From a checkpoint of a small transformer trained on Wikipedia: MLP 640 GeGLU.
MLP neurons of a small language model. Each row is named by its layer, matrix (down: output weights) and neuron, and shows model dimensions 16-143. Each number is 200 + 40 x the weight over its row's rms, rounded and kept within 0 to 999. A neuron's up and down rows have the sign that makes its largest values positive.
Before each neuron's rows, "fires before" lists the tokens most often just after its 100 highest values on Wikipedia text that the model never trained on. A number after a token or word is its count.

fires before: " " 30, "icip" 14, "al" 6, "y" 6, " of" 5
L5.down621,206,160,191,190,180,108,181,130,216,204,157,229,212,195,241,187,174,237,192,161,271,214,181,148,216,109,220,180,196,238,190,244,170,205,179,293,218,198,193,172,213,163,168,240,202,155,143,275,144,194,190,210,210,251,205,257,223,223,249,177,212,248,241,152,165,164,164,164,174,165,115,133,212,207,170,144,184,180,212,195,211,165,190,178,156,164,188,306,174,271,130,222,129,165,180,209,162,146,158,155,202,120,214,188,257,166,173,231,148,147,216,239,234,175,282,193,221,213,207,210,225,200,210,282,230,224,224,183

fires before: "ing" 20, " " 17, "ed" 14, " in" 9, "age" 9, "ia" 9
L2.down35,118,181,223,179,187,272,231,196,220,291,147,215,209,168,153,185,211,237,232,270,143,165,239,155,246,230,172,169,263,184,176,171,141,219,221,159,144,171,265,227,220,121,233,247,177,132,182,179,211,271,143,165,199,288,181,239,186,162,286,197,206,179,143,191,208,192,173,240,227,207,209,242,238,175,124,214,218,177,255,128,219,212,214,180,268,188,262,254,166,203,195,177,208,207,216,231,170,203,214,180,198,199,136,164,161,259,230,226,159,215,152,154,196,189,167,162,244,223,201,128,248,208,224,185,198,184,266,219

fires before: "\n" 44, "ail" 6, "ent" 5, "ing" 4
L5.down388,132,192,234,242,164,145,121,187,160,220,214,175,189,162,263,128,163,211,218,201,155,197,169,183,227,294,253,210,230,113,306,241,183,197,240,200,202,210,192,221,246,181,247,197,230,226,135,191,158,254,201,180,222,204,241,213,224,160,201,234,189,172,172,233,220,149,220,192,193,199,121,156,153,204,195,253,281,215,180,202,236,188,264,284,215,183,178,177,246,227,190,249,160,169,141,278,188,146,270,190,237,212,175,226,192,280,117,209,205,199,221,215,236,194,191,207,169,182,242,191,240,224,136,170,190,178,164,210

fires before: "any" 22, "9" 18, "0" 12, "id" 4, "1" 4
L8.down141,198,183,270,170,282,216,168,191,194,229,240,182,153,217,185,194,209,177,239,185,123,302,212,242,176,186,176,208,160,213,221,96,201,224,201,280,181,107,166,197,145,227,182,174,223,178,180,183,198,206,174,248,216,197,234,213,236,211,237,234,182,241,198,242,132,268,228,226,215,247,210,204,252,179,225,119,269,154,202,158,206,184,196,185,250,202,191,241,136,190,252,256,262,192,243,209,77,224,164,146,201,281,192,240,198,265,142,229,207,148,243,80,143,205,160,193,191,191,155,241,207,239,247,234,158,234,206,238

fires before: " to" 37, "l" 5, " with" 5, "ided" 5, "re" 5
L8.down30,189,190,197,139,212,164,134,256,275,208,150,220,238,185,175,207,199,268,239,248,227,189,196,253,180,179,107,141,200,211,271,193,238,235,289,239,238,148,179,189,225,169,151,220,214,101,177,247,150,210,185,264,236,168,270,200,200,203,206,137,203,205,174,219,137,181,247,216,188,187,196,225,189,181,254,226,234,172,192,190,169,237,208,113,146,198,310,219,234,176,216,211,184,182,219,167,179,227,276,180,226,230,238,266,228,260,211,222,157,187,189,196,232,274,226,252,161,228,200,190,191,146,137,189,234,178,229,229

fires before: "==" 26, "The" 12, "=" 11, "In" 9, "===" 9, "A" 6
L3.down13,227,206,241,256,253,147,194,204,232,251,215,159,217,186,213,205,219,252,247,190,236,194,197,190,169,170,223,183,187,201,198,158,214,257,257,216,226,189,150,194,239,123,223,198,149,209,143,183,184,172,257,197,202,199,251,257,200,170,213,165,211,136,196,262,141,235,145,108,239,185,187,331,197,169,193,218,229,210,208,160,135,177,199,157,234,201,225,157,275,228,221,193,197,275,147,146,148,112,195,287,169,179,210,169,231,122,122,243,217,174,241,264,234,192,177,150,221,202,153,164,203,146,142,182,187,146,262,182

fires before: "ent" 27, "ents" 8, "ition" 6, "en" 5, "id" 5, "ence" 5
L8.down629,200,226,153,243,95,200,178,217,173,230,257,274,151,185,220,188,204,143,148,255,217,241,182,142,219,179,113,241,235,137,225,162,202,216,167,209,241,208,163,176,149,236,252,174,199,213,202,278,152,184,187,200,168,140,253,187,235,200,163,220,166,179,250,178,225,215,238,264,209,198,223,224,168,192,168,231,182,200,229,198,198,202,249,175,236,194,70,262,179,213,166,241,205,260,220,244,110,217,137,180,192,248,119,201,233,223,143,240,253,308,191,131,177,251,190,218,177,190,193,221,232,198,162,201,155,209,142,182

fires before: "ilt" 19, "ap" 7, "ie" 7, "art" 7, "am" 7, "ange" 7
L2.down428,213,275,214,147,189,144,206,237,136,211,194,277,198,212,235,221,208,227,214,228,158,100,153,211,230,125,206,199,151,154,187,183,211,207,271,238,119,227,291,142,187,241,150,234,234,246,197,245,232,262,244,210,245,250,183,239,168,194,183,160,207,233,263,222,179,185,184,191,183,246,146,207,242,193,200,178,251,181,223,193,110,139,92,165,113,213,201,184,151,151,244,146,253,302,220,175,234,168,167,190,234,200,167,183,262,211,181,257,184,205,125,196,168,211,203,205,159,220,239,201,230,230,248,190,152,205,194,198

fires before: "um" 21, "ing" 9, "pt" 8, "ch" 6, "ion" 6
L3.down507,226,168,179,229,246,209,194,205,193,152,148,216,274,225,155,270,209,228,185,320,185,135,219,203,228,195,172,185,179,216,197,192,163,177,240,214,93,159,237,213,201,215,133,152,175,214,202,247,218,207,139,125,152,270,298,218,228,172,225,246,214,201,222,139,218,145,119,282,151,157,166,232,212,169,227,266,221,149,202,179,125,253,135,212,232,174,148,211,115,202,247,246,166,199,163,221,230,181,218,221,204,177,167,214,161,215,184,249,148,247,291,222,185,221,224,170,178,165,247,172,182,134,230,167,226,192,232,195

fires before: " " 36, " the" 10, "it" 5
L8.down108,245,170,222,218,202,147,117,129,179,237,219,265,209,253,210,246,184,136,259,196,234,235,224,214,208,265,192,272,240,279,242,170,240,209,87,215,242,141,200,184,206,113,268,223,208,205,154,122,207,213,208,213,238,225,182,241,198,283,148,189,216,199,192,245,253,191,228,202,187,203,194,201,206,197,168,215,197,219,236,216,181,164,226,258,223,179,228,220,150,286,203,142,229,172,143,246,168,233,206,220,226,136,294,198,237,204,174,217,212,208,186,212,237,247,251,144,168,206,145,268,217,215,172,168,229,157,123,226

fires before: "s" 61, "im" 5
L5.down32,241,178,205,208,213,123,194,196,245,218,212,188,153,262,207,203,277,199,150,282,213,212,175,202,270,148,202,229,212,142,207,146,186,133,153,179,222,183,159,164,88,209,194,256,199,243,210,305,273,147,248,149,232,220,184,272,224,197,244,166,281,218,169,195,222,214,171,209,236,165,157,202,246,191,192,231,215,113,199,214,179,203,166,197,156,202,205,198,214,150,159,126,194,269,184,216,221,218,217,241,228,262,166,193,176,161,128,245,156,262,149,244,199,157,269,163,148,130,235,212,283,201,230,184,208,208,225,254

fires before: " " 85, " to" 4
L5.down361,230,197,192,191,268,171,131,180,217,190,156,222,172,329,187,163,198,268,226,200,193,192,176,215,188,174,165,258,155,158,274,184,244,190,141,246,195,260,196,227,138,178,245,285,184,213,171,179,247,164,220,268,265,225,231,222,241,155,212,202,247,136,150,121,197,230,180,186,244,240,208,156,213,104,151,240,168,250,187,146,218,219,168,245,184,200,129,198,158,220,216,227,222,214,155,187,193,200,251,212,234,164,208,155,186,265,175,210,164,179,197,173,214,209,273,171,201,171,194,196,188,203,184,185,126,202,216,134

fires before: "s" 54, "re" 5
L2.down127,184,173,235,182,105,155,209,237,164,229,162,291,229,191,198,237,231,172,229,230,223,205,280,181,175,164,195,212,211,213,221,155,247,190,285,167,161,187,170,108,267,245,161,187,200,191,195,192,216,171,116,263,195,192,237,195,173,227,158,189,159,251,210,176,211,188,187,177,169,222,203,261,154,162,211,172,170,187,149,250,200,168,202,268,194,217,236,232,192,190,213,114,194,190,199,284,191,223,247,270,238,235,246,173,220,147,223,196,196,183,201,312,173,148,211,221,112,170,167,220,227,252,208,136,228,250,178,242

fires before: "air" 13, "ange" 10, "ie" 10, "ang" 9, "urch" 7, "am" 6
L8.down421,243,182,163,158,193,159,259,300,249,203,185,232,185,194,104,228,235,247,165,156,177,207,118,184,233,192,193,177,164,254,175,184,284,215,214,193,215,223,181,253,188,160,163,219,232,173,163,205,205,217,246,169,225,220,113,203,213,191,225,197,230,117,253,197,176,175,196,185,155,168,195,281,180,242,182,184,225,232,187,191,189,188,212,189,187,193,165,160,201,195,251,194,196,185,205,301,219,210,100,203,179,227,216,255,197,209,179,275,278,187,216,190,147,228,260,196,148,188,213,161,196,243,166,220,178,200,219,284

fires before: "\n" 49, " be" 4
L5.down312,186,250,188,239,193,246,200,146,206,250,282,233,167,199,217,231,245,276,250,212,161,214,201,173,201,243,231,229,260,148,234,225,199,165,240,251,128,189,195,135,174,207,203,235,149,129,206,252,167,243,263,160,234,189,198,182,197,173,111,211,165,136,260,197,206,189,151,181,155,206,137,179,197,210,220,238,177,272,121,231,157,166,165,221,247,188,144,171,162,197,230,305,154,220,220,278,182,152,208,225,150,233,262,170,231,255,171,204,141,211,179,266,161,212,168,193,203,185,221,222,155,209,222,190,164,193,241,140

fires before: "ry" 25, "ain" 9, "ri" 7, "ies" 6, "ents" 5, "y" 5
L3.down453,155,249,226,169,207,241,223,130,210,151,158,225,176,136,215,178,189,142,140,191,211,159,130,204,212,182,209,185,209,212,168,219,196,178,184,238,167,220,180,197,228,237,243,182,229,239,219,230,244,210,201,235,163,298,230,203,161,213,210,211,132,139,251,240,173,139,134,160,113,182,200,163,200,157,250,170,140,220,194,186,206,214,219,179,200,148,176,249,168,257,156,173,150,166,159,181,256,225,237,205,219,288,207,84,90,276,198,154,234,187,202,223,205,213,242,168,258,262,213,219,202,237,195,241,272,204,153,143

fires before: "any" 23, "lex" 9, "le" 8, ":" 6, "ar" 5, "st" 4
L2.down587,196,250,182,206,194,193,222,125,214,222,145,219,179,168,275,179,177,234,215,256,154,136,250,214,246,226,186,147,191,209,166,135,219,185,182,158,176,110,175,167,281,131,230,283,237,180,219,191,233,173,206,240,153,206,158,213,183,181,127,277,167,203,195,256,220,215,226,165,237,149,175,152,209,158,124,262,202,214,174,214,186,215,174,121,238,191,198,108,191,193,224,242,182,157,199,229,249,197,220,166,221,186,262,211,147,177,167,142,176,222,198,236,201,237,135,224,94,144,223,255,282,138,233,152,220,227,182,205

fires before: "way" 26, "ro" 16, "p" 5, "st" 5
L2.down84,219,205,208,154,210,161,153,193,204,149,209,250,171,191,231,167,167,235,199,228,127,228,218,235,273,198,179,191,122,97,235,166,168,242,211,221,279,209,256,210,246,235,183,271,218,224,169,218,173,265,216,238,221,157,227,147,127,218,257,170,167,179,295,171,198,204,220,195,215,245,203,212,232,183,252,243,220,159,167,187,212,134,110,198,121,205,111,237,204,271,210,185,193,217,189,191,185,183,181,172,158,157,205,162,184,204,178,196,248,180,156,182,108,141,212,145,174,130,202,163,141,268,235,259,193,170,167,214

fires before: "|---|---|---|---" 22, " |" 16, "|---|---" 7, "ate" 5, "|---" 5
L8.down57,185,206,251,133,214,168,176,213,226,196,226,207,173,139,209,181,156,180,257,107,224,210,238,219,163,286,182,212,205,169,170,215,222,157,181,180,263,250,187,210,141,159,172,177,157,177,153,204,216,205,246,191,237,150,169,194,201,176,114,225,278,177,195,272,173,170,203,276,264,233,190,140,272,237,191,222,172,257,146,238,152,165,161,157,154,215,177,95,321,131,246,191,156,115,289,169,188,183,230,219,183,228,191,238,220,203,231,190,240,206,181,219,196,171,230,169,220,187,180,189,150,167,147,210,115,157,152,222

fires before: " " 87, "," 5
L5.down34,161,181,215,160,286,221,261,210,206,236,131,177,174,250,216,123,268,223,250,99,174,234,225,209,214,174,242,228,140,222,254,267,238,199,187,282,153,219,200,175,243,215,202,216,191,252,176,210,198,193,236,254,193,174,202,194,186,145,212,194,227,264,155,165,222,149,198,257,139,224,301,156,185,165,247,226,214,220,143,214,190,219,218,208,179,263,164,262,121,226,227,220,154,179,185,219,210,177,161,108,182,229,241,212,228,199,224,166,183,181,199,201,300,216,268,176,214,245,217,133,303,211,200,152,187,130,144,243

fires before: "ad" 13, "te" 11, "g" 10, "ll" 6, "k" 6, "ck" 5
L8.down430,191,206,209,202,196,143,160,220,126,228,233,226,202,173,183,161,245,212,134,175,125,199,226,219,177,240,163,237,190,184,219,215,189,227,211,168,175,173,229,180,140,186,153,216,301,139,165,214,162,206,180,210,224,217,254,179,181,171,233,191,182,240,122,242,215,245,181,171,211,170,188,155,205,129,174,325,218,241,127,243,127,177,275,182,159,200,229,171,215,235,241,213,158,173,178,196,180,216,197,259,191,199,215,225,235,220,199,223,218,221,241,244,190,211,216,276,186,211,275,224,188,218,132,153,228,174,183,161

fires before: "y" 35, "ies" 7, "ical" 7, "ican" 6, "ic" 6, "ics" 5
L8.down401,251,158,198,261,189,167,210,188,255,212,162,243,289,194,176,301,128,151,181,127,164,153,151,133,242,148,192,216,220,229,164,228,221,248,208,231,181,231,161,163,139,171,161,191,271,227,205,228,138,248,116,195,212,281,185,212,236,238,124,175,155,196,175,119,121,215,176,157,203,222,228,140,187,264,180,210,148,246,226,196,130,219,232,200,191,215,155,149,196,248,214,178,179,152,287,139,203,256,169,221,207,240,177,156,217,236,209,167,195,190,196,195,164,236,180,191,226,185,256,168,232,163,224,203,239,146,217,261

fires before: " " 52, "l" 5, "r" 4
L3.down343,208,183,303,243,166,263,277,202,166,194,221,171,172,195,177,219,198,219,143,154,150,219,182,246,264,193,167,204,205,191,204,196,213,200,227,225,182,231,263,287,221,213,207,171,178,216,207,217,131,228,211,260,212,221,164,230,261,199,260,231,191,192,220,195,197,208,174,319,189,216,234,243,230,180,180,204,247,260,204,119,134,242,212,173,200,196,219,280,239,177,172,261,298,186,214,227,145,269,194,267,182,216,144,191,222,254,230,190,202,190,178,165,201,223,188,164,120,211,170,203,254,217,141,283,176,228,158,185

fires before: " " 34, " the" 15, " add" 5, "it" 4
L2.down193,147,177,208,242,198,130,145,177,249,175,220,204,252,213,194,272,190,144,246,234,209,198,216,333,172,203,312,178,230,200,181,175,235,201,253,182,214,180,150,211,258,190,209,245,139,244,178,95,192,162,203,212,195,234,195,214,258,260,165,185,250,243,172,216,161,210,264,227,240,229,200,223,192,167,144,192,299,254,206,177,172,224,183,230,184,171,200,182,200,263,238,179,221,200,210,214,150,177,215,254,219,203,263,224,246,205,179,126,209,224,209,219,162,230,212,239,219,180,163,144,260,202,104,179,145,194,176,214

fires before: "u" 31, "ue" 17, "ual" 13, "in" 7, "at" 5
L5.down133,185,199,139,251,179,240,219,228,138,226,246,112,190,148,178,245,224,228,199,171,203,96,268,187,125,183,237,226,226,182,202,206,142,174,205,215,196,205,231,147,162,144,205,206,207,259,165,196,222,229,215,240,136,181,197,237,178,170,180,142,125,135,162,256,191,190,199,255,188,225,123,215,195,169,200,136,227,217,233,214,213,267,148,223,199,200,187,254,166,220,132,226,250,204,274,165,142,246,223,204,238,217,257,189,207,202,189,232,85,270,74,205,174,153,176,211,217,277,243,178,206,179,137,226,253,171,235,202

fires before: "\n" 36, "ab" 7, "ib" 6, "le" 5
L2.down129,189,217,162,200,233,174,242,168,313,159,246,207,157,261,231,147,233,250,144,187,189,189,220,186,230,193,185,169,216,95,254,236,161,211,163,230,183,117,242,191,185,189,216,253,181,175,163,178,193,168,230,161,280,199,207,147,162,195,230,223,204,204,209,189,239,185,273,237,179,230,93,184,213,218,182,172,222,261,162,125,208,196,161,195,113,234,186,196,152,218,200,212,227,128,229,244,219,175,179,219,241,200,138,200,204,186,194,243,216,233,217,144,193,271,219,160,207,176,193,209,309,208,159,174,161,174,192,194

fires before: "en" 18, "ge" 12, "g" 12, "ade" 7, "ence" 5, "form" 5
L5.down255,204,245,158,251,195,255,90,148,233,201,185,302,213,247,241,200,229,179,234,301,161,178,192,184,217,233,155,213,200,164,266,215,213,194,148,182,217,204,209,114,180,119,90,188,189,168,272,192,186,230,194,195,269,213,190,162,163,211,171,202,206,261,244,164,172,233,241,143,236,207,159,189,186,160,145,142,191,229,218,175,185,219,230,206,179,189,235,246,220,207,252,220,182,148,239,142,176,216,220,185,121,204,225,229,182,215,169,250,225,220,129,277,250,234,207,194,250,185,207,188,207,247,166,175,139,213,163,238

fires before: "ics" 16, "ical" 13, "ology" 11, "ic" 9, "io" 7, "i" 6
L8.down380,241,225,197,258,121,203,243,137,211,163,166,153,257,207,216,224,236,169,193,173,201,170,200,153,219,189,173,225,187,206,212,242,200,189,278,233,236,221,215,239,191,226,143,170,197,126,238,156,197,129,182,199,200,201,205,205,191,172,127,206,207,221,119,241,147,216,161,169,206,187,210,203,189,171,234,250,142,263,243,217,189,167,140,217,186,162,257,259,225,108,166,127,244,245,173,116,233,164,245,216,148,269,274,188,187,259,165,272,165,247,299,153,182,207,141,218,173,204,167,162,159,221,185,219,174,245,202,186

fires before: "l" 16, "ction" 13, "ated" 9, "lish" 6, "um" 6, "ts" 5
L3.down399,229,234,163,239,204,213,192,202,197,192,193,158,214,171,193,209,207,239,187,262,241,162,209,227,269,256,203,181,176,261,256,167,208,168,177,261,160,195,199,189,196,226,178,239,226,249,228,212,237,153,163,236,231,211,144,161,193,230,258,203,199,239,172,82,233,248,204,154,176,111,119,165,151,181,199,257,149,226,217,184,161,229,177,152,128,249,135,147,202,223,106,229,282,223,196,184,239,185,160,144,271,196,185,212,139,229,211,202,206,189,256,247,153,180,198,223,139,177,273,146,170,131,155,164,165,181,189,221

fires before: "ion" 16, "ulation" 11, "ular" 10, "ul" 10, "ed" 8, "ation" 6
L8.down509,236,169,211,256,184,152,243,242,177,151,267,203,200,235,200,283,226,173,145,162,169,215,165,178,252,207,151,171,231,198,220,271,222,208,218,209,189,164,131,189,207,229,235,208,174,257,227,219,226,250,213,175,213,199,173,144,165,182,240,189,194,153,245,154,249,214,128,190,198,236,126,227,222,159,187,263,199,255,188,149,278,105,220,156,142,148,253,163,188,274,187,228,196,242,178,193,217,162,160,231,243,214,221,182,145,164,150,173,208,121,135,253,226,188,240,213,200,133,220,161,93,153,174,165,193,139,238,187

fires before: "n" 18, "id" 18, "ge" 9, "l" 4, "g" 4
L2.down21,213,187,147,232,243,221,186,124,180,216,260,154,227,169,141,153,234,184,253,279,222,166,224,117,230,172,169,123,218,169,137,183,232,152,195,237,279,213,208,197,205,142,239,172,193,191,213,165,227,231,137,190,227,260,186,237,191,189,200,174,272,140,273,220,244,215,155,214,232,193,132,191,204,169,193,196,234,264,181,173,217,167,241,146,187,203,166,228,121,273,272,257,202,211,182,232,142,256,242,162,134,210,226,195,236,235,265,176,230,267,258,194,170,211,244,222,251,229,218,237,157,231,145,247,200,155,152,171

fires before: "\n" 43, "==" 23, " ==" 8, " in" 7, " and" 4
L5.down527,167,238,159,247,155,172,219,181,217,197,196,127,192,242,156,235,241,222,289,179,190,247,282,227,225,164,186,167,262,198,258,169,187,224,204,276,170,132,238,225,144,194,178,210,220,218,186,144,156,187,288,212,214,252,226,257,189,131,268,211,203,170,271,217,173,280,265,219,168,220,221,185,202,127,206,185,203,211,116,172,179,271,217,117,193,211,242,216,155,231,209,292,239,211,263,206,206,210,199,235,259,167,168,141,217,254,192,225,206,202,178,303,254,190,190,198,165,252,197,244,246,262,210,240,209,217,270,162

fires before: "\n" 82
L5.down96,184,178,209,219,243,254,271,127,180,182,152,191,164,219,196,164,176,186,192,233,213,212,242,204,199,211,213,168,174,46,223,187,174,229,222,232,189,217,104,149,193,171,214,265,220,258,145,233,189,174,181,242,224,203,189,192,242,203,214,193,151,200,202,249,191,150,218,202,191,248,215,213,219,163,200,206,152,188,189,175,153,196,139,169,203,168,234,136,178,63,170,191,240,211,204,242,205,184,231,319,232,151,129,170,234,200,151,119,211,240,168,159,182,198,178,214,174,251,188,223,246,228,254,228,257,165,195,151

fires before: " as" 45, "ate" 6, "ated" 5
L8.down29,147,180,255,243,176,264,168,172,154,206,188,227,187,152,229,161,202,262,275,190,240,204,223,264,179,149,187,177,129,264,190,178,211,226,204,264,233,224,238,161,198,262,235,190,194,220,227,203,120,185,191,189,175,219,133,224,204,219,223,163,268,278,230,238,138,179,174,215,193,206,177,167,237,78,233,153,221,162,270,234,183,230,232,161,179,135,151,173,187,245,200,290,217,204,190,117,230,148,246,262,253,248,230,183,262,269,200,209,222,156,231,202,230,163,151,229,179,221,191,230,159,186,172,179,224,202,146,216

fires before: "u" 13, "ual" 13, "oun" 11, "ue" 10, "ually" 7, "ivers" 6
L8.down532,167,195,221,170,155,303,273,201,214,203,278,151,197,184,229,240,217,191,189,181,211,177,146,186,224,220,198,148,188,198,207,191,181,178,249,151,188,188,270,134,193,255,224,192,170,230,270,252,126,231,202,273,201,214,246,188,165,262,194,231,161,256,188,182,159,250,209,204,198,188,194,183,252,190,159,134,251,276,183,204,242,220,199,287,146,232,176,239,211,165,215,231,283,162,219,258,194,236,261,206,270,257,245,134,190,215,211,167,220,294,146,278,198,176,229,234,176,249,177,182,175,192,267,208,203,197,212,152

fires before: "t" 23, "a" 9, "i" 6, "or" 6, "ist" 6
L2.down238,261,206,131,230,237,287,189,165,224,146,170,285,180,254,216,214,224,124,182,223,137,122,194,89,172,136,258,269,205,193,202,150,204,143,168,126,204,219,214,236,223,209,178,136,218,113,200,234,207,169,293,242,206,211,158,178,217,180,205,231,134,190,268,204,167,196,194,180,175,226,255,194,248,174,155,151,237,150,213,222,203,187,171,171,230,199,219,207,185,188,241,152,256,223,182,141,162,244,170,212,175,177,213,259,144,281,192,233,126,231,242,307,234,184,195,142,220,204,205,156,251,152,178,200,177,166,251,248

fires before: " |" 32, "," 13, "." 11, " " 7
L8.down554,258,235,261,257,253,224,140,179,241,182,175,157,169,249,193,132,203,205,227,250,260,264,234,188,250,200,189,223,142,273,237,278,128,162,213,204,151,232,200,252,149,194,233,230,199,132,179,153,223,164,154,167,202,213,227,155,160,222,226,196,253,205,205,179,222,138,191,235,196,214,142,221,205,223,212,113,216,229,242,256,236,220,161,129,217,260,255,201,232,232,170,186,222,179,211,166,184,157,147,160,235,148,306,139,264,195,157,163,188,180,212,178,231,267,147,190,130,183,134,134,200,239,208,152,188,149,229,196

fires before: "s" 18, "le" 12, "t" 9, "in" 8, "ze" 6, "al" 4
L3.down606,170,203,207,96,187,195,188,200,159,208,233,134,156,166,208,181,205,210,200,168,295,170,190,166,188,243,188,199,144,152,219,228,168,219,237,135,234,153,185,202,201,188,246,213,181,200,253,224,233,176,287,160,207,216,203,241,244,190,242,228,267,148,224,187,234,117,207,186,224,198,215,219,161,174,238,131,158,206,177,223,212,202,220,174,151,161,258,172,230,110,110,230,187,172,229,128,199,176,249,202,252,241,213,182,167,221,261,210,143,256,232,219,155,250,186,137,161,254,189,185,214,143,146,201,189,225,192,206

fires before: "ed" 19, "el" 13, "ut" 10, "ican" 9, "our" 7
L2.down11,240,225,168,207,197,233,213,172,280,214,163,317,209,282,163,214,187,201,192,226,246,201,179,193,161,192,168,174,211,159,269,267,189,204,248,153,140,162,160,145,239,141,259,227,208,177,216,251,223,212,130,197,170,181,133,205,281,171,177,166,222,150,163,159,296,225,203,158,166,209,139,234,283,211,176,188,219,235,103,279,212,152,222,196,106,250,247,210,203,279,233,138,237,238,224,193,231,169,147,188,202,199,220,256,197,234,173,169,243,268,232,187,231,177,133,236,156,155,201,162,240,187,208,174,202,219,209,199

fires before: "s" 32, "re" 7, "se" 5, "ed" 5, "able" 4, "om" 4
L8.down613,190,247,216,135,192,154,246,214,195,242,154,196,128,234,158,208,199,270,245,189,169,186,148,243,147,141,237,254,205,199,173,153,188,183,209,173,199,192,231,194,260,228,226,193,249,170,234,233,182,218,189,210,183,202,229,156,210,221,236,209,291,194,192,136,181,221,240,226,229,248,310,177,206,167,141,144,223,174,238,260,185,238,226,171,246,174,233,172,179,137,148,183,206,157,217,247,221,272,174,295,318,223,132,201,169,103,222,179,156,205,238,228,175,167,222,191,157,216,194,179,282,193,173,165,248,248,294,227

fires before: " " 39, "T" 7, "ast" 6, "est" 5, "ing" 4
L8.down580,189,273,115,215,204,193,160,197,222,225,204,247,178,209,134,244,263,255,187,210,216,131,238,169,196,136,193,245,188,232,180,188,193,219,169,179,177,201,178,174,172,230,182,155,195,277,157,210,245,224,240,282,169,221,194,164,148,168,214,204,258,233,220,214,215,197,158,124,251,240,263,246,249,156,170,271,171,222,194,125,214,167,234,192,201,279,242,254,194,196,260,163,239,195,280,244,162,160,226,250,185,188,251,207,216,174,146,251,233,202,222,215,159,219,166,193,159,155,175,234,219,250,239,213,276,183,135,129

fires before: "ut" 23, "ed" 16, "ute" 16, "ar" 9, "ution" 7, "es" 7
L3.down498,198,204,160,200,199,159,170,199,256,209,201,196,155,201,223,141,204,113,190,194,180,197,244,158,137,207,135,152,182,179,135,210,153,206,287,247,204,182,223,188,231,187,206,195,222,212,184,204,232,220,261,204,235,260,174,227,179,267,196,218,275,204,258,124,192,199,149,190,199,137,143,175,219,266,138,109,224,241,248,251,205,146,128,129,219,181,167,147,222,231,172,188,219,252,296,188,290,285,180,200,223,195,213,210,248,184,195,154,137,134,137,211,279,255,178,132,139,159,208,239,256,165,199,173,182,205,224,192

fires before: "ion" 24, "ive" 13, "ed" 12, "ory" 10, "or" 6
L8.down259,163,236,257,206,216,196,96,201,201,130,170,254,215,144,220,192,236,247,186,232,176,167,196,230,261,186,230,216,231,208,178,247,172,203,162,216,121,200,233,189,167,149,185,185,161,224,213,179,169,210,202,168,216,166,160,165,265,242,149,228,203,170,144,202,200,257,206,250,232,175,187,245,180,132,181,165,245,213,97,174,212,226,214,191,209,226,216,200,166,194,253,203,210,162,178,301,148,205,150,195,263,161,123,238,147,184,212,222,153,167,234,262,228,152,202,169,272,158,171,128,181,162,197,225,228,136,279,247

fires before: "orn" 16, "ough" 13, "tern" 11, "y" 7, "ied" 6
L5.down514,207,216,119,176,198,161,222,177,169,197,255,215,235,241,217,230,211,179,127,196,223,203,205,195,237,179,166,230,129,242,148,237,249,180,234,232,227,210,194,196,206,160,250,220,176,204,232,215,145,163,230,208,190,216,202,266,179,151,120,235,208,220,167,229,151,182,195,215,220,223,232,163,182,231,234,233,254,244,176,267,252,144,205,226,203,161,234,231,171,234,228,201,187,291,273,193,243,261,238,247,224,177,145,221,126,219,183,231,137,209,174,188,241,180,160,175,224,114,248,252,220,333,214,131,154,172,176,212